{"n_layer": 10, "d_model": 160, "n_head": 2, "n_kv_head": 2, "head_dim": 64, "d_mlp": 768, "vocab_size": 8192, "activation": "tanh_gelu", "norm": "layernorm", "norm_place": "pre", "norm_eps": 1e-06, "positions": "learned", "qk_norm": false, "attn_scale": 0.125, "bias": "all", "tie_embeddings": true, "parallel_block": true, "init": "uniform", "init_std_qkv": 0.0393, "init_std_o": 0.00983, "init_std_up": 0.0393, "init_std_down": 0.00401, "optimizer": "muon_variant", "lr": 0.00581, "lr_mult_o": 1.5, "lr_mult_down": 1.5, "beta1": 0.9, "lr_head": 0.01, "grad_clip": 1.0, "warmup_steps": 200, "schedule": "wsd", "decay_fraction": 0.665, "decay_shape": "exp", "final_lr_fraction": 0.0, "batch_tokens": 32768, "seq_len": 512, "doc_mask": false, "train_tokens": 360800000, "steps": 11011, "dataset": "wikipedia_en"}
MLP neurons of a small language model. Each row is named by its layer, matrix (up: input weights) and neuron, and shows model dimensions 0-159. Each number is 128 + 32 x the weight over its row's rms, rounded and kept within 0 to 255. Numbers have three digits each.
Before each neuron's rows, "fires on" lists the tokens most often at its 100 highest values on Wikipedia text that the model never trained on.

fires on: "s", " season", "1", "er", "ja", " Ver"
L7.up487:148164136100121094145088146109101105120119122111104061152101144129123155176131214093105186106172104094105132111121171119182154107116105101135094163134143143124164111077128142109184167099115149084134080063149191100136110101122160127088179117145134144138225105152111122147187103165115177149089111122148110112140107182145108136131076099147128129138126175112093128085092133132177143153067084168125206077123127120094181066127132118168114130154166100140149072124169097155217122124171144

fires on: " used", " there", "ized", "ated"
L3.up397:118091227164139106174138074090139101106105127200143148113124118164086148082123148127103168112114177091143131121090135185083121108067115106126084124167182144099134160093140081137142194157125143150103098097144130143114133127182117120142111087085169106130126090167162089123146125118103174049091125155157048129116105183134202137146137104110086167154161109133106137161049142137108084155051164084140138141146144165088164105127143131105128127096154089132162196125130126142175104094134153

fires on: "ner", " also", " this", " were"
L3.up722:117128131119169145109128162097113146142106118104099116135152126151128160140056128183102135163109187129066125066099147122160091128150160147098092162078139134122164120120078103170116108151151132202136182136170169101121117137094159133123141078115218158107066096146105114181107070087142119129161132157086164194131146169138126119160114167113143136079116099118120176136117127112128125131059139118100153058217163097091120122101120129115165130106221115172058146113106173164163120132119176

fires on: " which", " where", " H", "Th", "\n"
L3.up649:114122123143147123118112124044131165105107147164169138145096168130115125140164087148124102141121140194116119114117160066083139095132124129108156085141187125133134156166097075166096140095117156072082086088088118130151156130074146130123138089152129118101199133126244148056129140169151160149201079139182140142102149087162120151157131088184124084163135171157123125108173157144152173163141158129143089199119129124142077165090161097106138113069126086135172095142142144059122128113134160

fires on: " in", " home", ",", " at", " to"
L4.up546:151064114153141167146154147161171153172116113135145120111158132119127120113100106106112115115106087115142154103078104145119140159107087086105072099171078138137094140146126165106130156168166166128087109155138118137130214133079116127114110120064150160129147144134118060116086120171224083139125119092119107162094123196166087135134092060154109142128129100150109146123163031092142169137169089049133082090128056142179072141140122147111092119114162119153158146051110107109126130129172161

fires on: " c", " Can", "ship", " state", "C", " management"
L3.up505:114126121127087125139162157131129126159168098098123077136142094130144083148097154196156164111118104079147115070102086123117077122083152129115138111180138082178110070116125142141129098117191119171100147117217135163128090054138213135141125102081139110063139145121135173171124100151162126146162104131092037124159168190096131079100177137111123127068067157144149172181114136126114141131167166158156167090167154140128096128175109115077174098120112143195124094136112149135103130146125117

fires on: " ", " active", " origin", "und"
L3.up393:117124114103145103137106145123219099151101085110129174158144060109159148124153166153154198128080131135159111197181096135098206175111104150121122126169083165109130099132099189136117096118108090152066118137161162196113122152152134101162154123103118100119159122131208174123119162112106104117104096156177041123098156088115152177106153105125161105096096092094135146113092185071128097170094108130197105150108092101133110107097109158130088115111150078107127092078144131128084086109143140

fires on: " is", " Z", " Top", " Pakistan", " has"
L3.up386:096104075163174116118140094167164085130176118120118128182129169150119034145160111129095115154180140168144171117117076104111090123126125111156090121125091152094172161163078162118170136107150144167150144110181144132146132065072157109174096073095121086128102102097135117124072122125129164149099191141123179143201087165174105114087137143091039140097083165125093151087138090143147129126123146111091115108158164142133146124165095152123053111134150160112140147108197083140155148163072102

fires on: ":", "D", "tic", " ISBN", " |", " p"
L4.up221:120170100130123095109108113220141186132134104139096084172175169069123108113073147177159106178060163075083146131091113080122160113142166117138171133130147140128086101111131041130140119145141089113136116182104182089061067137125088102149145044130081200066148183117108176150128138107168104151110156152120163139122156112150083136138126183100098137089082121149107123179107120105089107139180150119164148152137180142124115078113142121124088147134073112141154102122133122111106117134164107

fires on: "N", " by", " pro", " ft", " Year"
L4.up170:141121104175112111100176163128035109129149132134111146120158104055110189142155142133122142142067167135144145154125106095150157119128142145138087125133179204114120135104176167125214162086094151166131039096099128167111121154127108134155075114111156121116142074130135138114091162143109053122068078112143140147122146132076104091135184123133067152134140060113143153158113119106092062116093133105136177150119059170098148123149149109111055142056097117091101154116123131136159113147139096

fires on: " de", " p", " imp", " ex", " gr", " Ex"
L3.up728:111094163106192163136129149114098124096099155130104151180107101125127166055125090145155146095122087118142100051125113079126095139153138168147128145150069132117131136170135127120192160085172112098100080122118117085158170119115197066085113132111141134086140147153124126089129123154183073167134165129099132090121139082105162169154166147136113182106153085158114133140238151170101118141151146147067111144123144139152086166058143137175176171135120166099109060174146157091157096125169119

fires on: "ly", "f", "k", "{", "}", "\\"
L7.up398:158142188156094111171103178106124135188126168100091159150116184141105167090115126089116160137133152132124102224134105134139103114109125136143138177136111168147132123186127162150100159130156137091109146195122133119140166100119103128216188130145136146114153103155048151153110098128159135097075154123143138119105104143124148113175128110099137137118115095213165100147178095148072135038160112080164048194138141161129090146133121124117110097074093116071147158143090096134068142097115118

fires on: "ad", " van", "pen", " Bad", " held", " cross"
L3.up43:099090140118096186153184101103151126172090117145125129072100133091155096126093164199144137137101133133148095174120098103117094161104131125119049106162044148116075116068153184119103158126146128133121195165137116150154088150181117150140095154170162141123117175125106097126100137089067114159142145116134144137102184089075142119076137161139098136100104059118086139106113134142164098131163074121099131091086169093133154222144123137092077115092087115166115113119167116145094165155104195

fires on: " in", " by", ")"
L4.up547:166137131122142128082138115141107167097155090081184161164177126120198094093142117120189132128114163129222107068107146069080121108120104102135115093130171082132185188159113115131094103145135119135109137112114131164166154139147076113146106160117135110154077121127109164117137176177147121110070080101108142103127152131081062167083178118149061131101154149171181167158133126066193160141106080135128131166111103119135158181144150140091151118114184044132077121089107138116131154096128147

fires on: " re", "fi", "e", "mon", " trans", " di"
L7.up182:113067120176100116124106187112123179122125146105091105140107146129063157101091099123139116175161139132090168192113181087118155124185122095124165135148176108125127137135158110153115116221206102094025156066110149114119135149099127122180186096108148107104108105119135139129106099134114139056124137113091076084087126140111144088103142161110162107101185172093120149152126087144122138127183152139109147105159191120166125140137121124166141134144133090125152151131138150142079180214088192

fires on: " |", "ed", "avi", "tha", "in", "p"
L7.up477:114157181104117101095175092144209167083132090110132137140103112151145145143115132079164129116163041074210198133182098102138170156152096076144128112120142161099115106145070075146099103116095112103124161112169135111171084164135167131103174127102103131129086112081115149164090160161153099078188073090122152136169178073107151130117151070147164104159086089166133120135135143111144119115143089109114153158123158148117169177126140124082077082077079148163123163114144099155147098162151126

fires on: " |", "9", ";", "ome"
L3.up385:189107157200094070093182164125122133014124101160163121111155114090122130127105136137178172146151167141166146092124123130115127123113129143113103077163143158158083082096109106092166105158132155130126138132141117123115120179137144161146078115140158183175112117103121177087092118113044084115146166121099110081133135137204134142146123050158161123162106109139133134111159088127190086149169140129099088105112139119143172061086159156095185114142196126137081127104125134144101099086186145

fires on: " W", " go", " win", " jump", "yard"
L4.up419:172132045150126178149166097111128146111075139126122115112146101101127106117148073095117120122077111113213106118113128085093164119130154146121091086125043157169091215201083102039117152105127137139141085132141124107123148123164103111154200125123167153132179129109118074105175128165115091052095106153093159131154161148170096099103150142153143168120045106123162170099117126100095143086154173110162113106119150095159152142140128143071124164149094128162126135119116135127115161149100184

fires on: "in", "el", " Open", " Public"
L3.up143:132119118125145152054134175099088156116088129164147100160139141112134106152110160114138186114093150079132147114099082168119113101176144140099112109167103135114125104087115108178051128153178080158110088107134121090124166122117092123125132153173087090087047185149099179170103097140156077128103110076160160106072148157145149182145134133147144108139104090114117111107133133122186129069083106096117148163119146141228106103123110163122061156166128107157112063166121114155110134099171219

fires on: "g", "h", "0", " than", "p", "qu"
L4.up683:079148108134143129172133158165069087095142156144083109189122134063164117106129096153130112127121128135136120143119093117151157109122086180177171156098161154055111176201129100132178159169115174175142117092144125125132084104133125103160135166155120109105092115122133171189130129074126151166070161108129071180183067165056095111152120116100141134132151153163120110150153227134108139161136129116122204119178153107083104122094107182120137096120146068170111121136155141094098142170165095

fires on: " have", ":", " who", " family", " having"
L4.up424:092112109126096063092139137078070152057172126141165131162138130150133169113106099161143073122151125177177113140084118190071070132151127138105121124161160144141156140103086141080090088113125129154164105104060228124136149186184116116113119139148077159114148164140151146139144109123137165125101109172111066126096121167170115164135166198205107096152146136148139121172125152124097111139108166138106230105118142119122152156090109145113151094089122117084159084149097102113090148121134185

fires on: ","
L4.up201:181132101115161129114108128104086107155097080119076135091125031134087157168134125162151151138156125092217037096087194148179111144187145113099138105152129202064120140150148096139099132148153167152107148131147202107138091111111144125143113060140190179132135139127132141136154154114115120195160146064111111124102141177134122153068154142132112157156185179179102143132095110109115148117113082113113103138154108128071094151072148139125127182124116127121160134087110190126123100130155115

fires on: "\n", " have", " Gu", " are", " has", " also"
L3.up301:118187105136166106158130163160065085112155175147063160157123141140090112077105152115158171113122187159107155093134121079124114149129097100165109134132141100141082137150134075119117117119127102151110125106133148147158102104082109162078141136149143113140096108173099119115157153091099165142108148142059062081100068131177145185110135079101093122188151150183087102096129154101161120141092118109108192115136113110060062106083167127087091175125128137085115179082178160112106108215105168

fires on: "ed", "1", "0", "f", "d", "li"
L7.up753:139141156096081060125118098123140167192125126162138109112139142133138082105145104124088118121080118138126093134140144083192122166168107130091152105111199097131066101136101146109165165167102097154157099152102133063129130130096112141049170145147135216108042130107133175137069158078132141081055123103148146117139106094092175132102122173133112138172158072095112147151152169109120172142158146177134091121152126094138165058126193091125147124111103155174169127186106110115145142138144079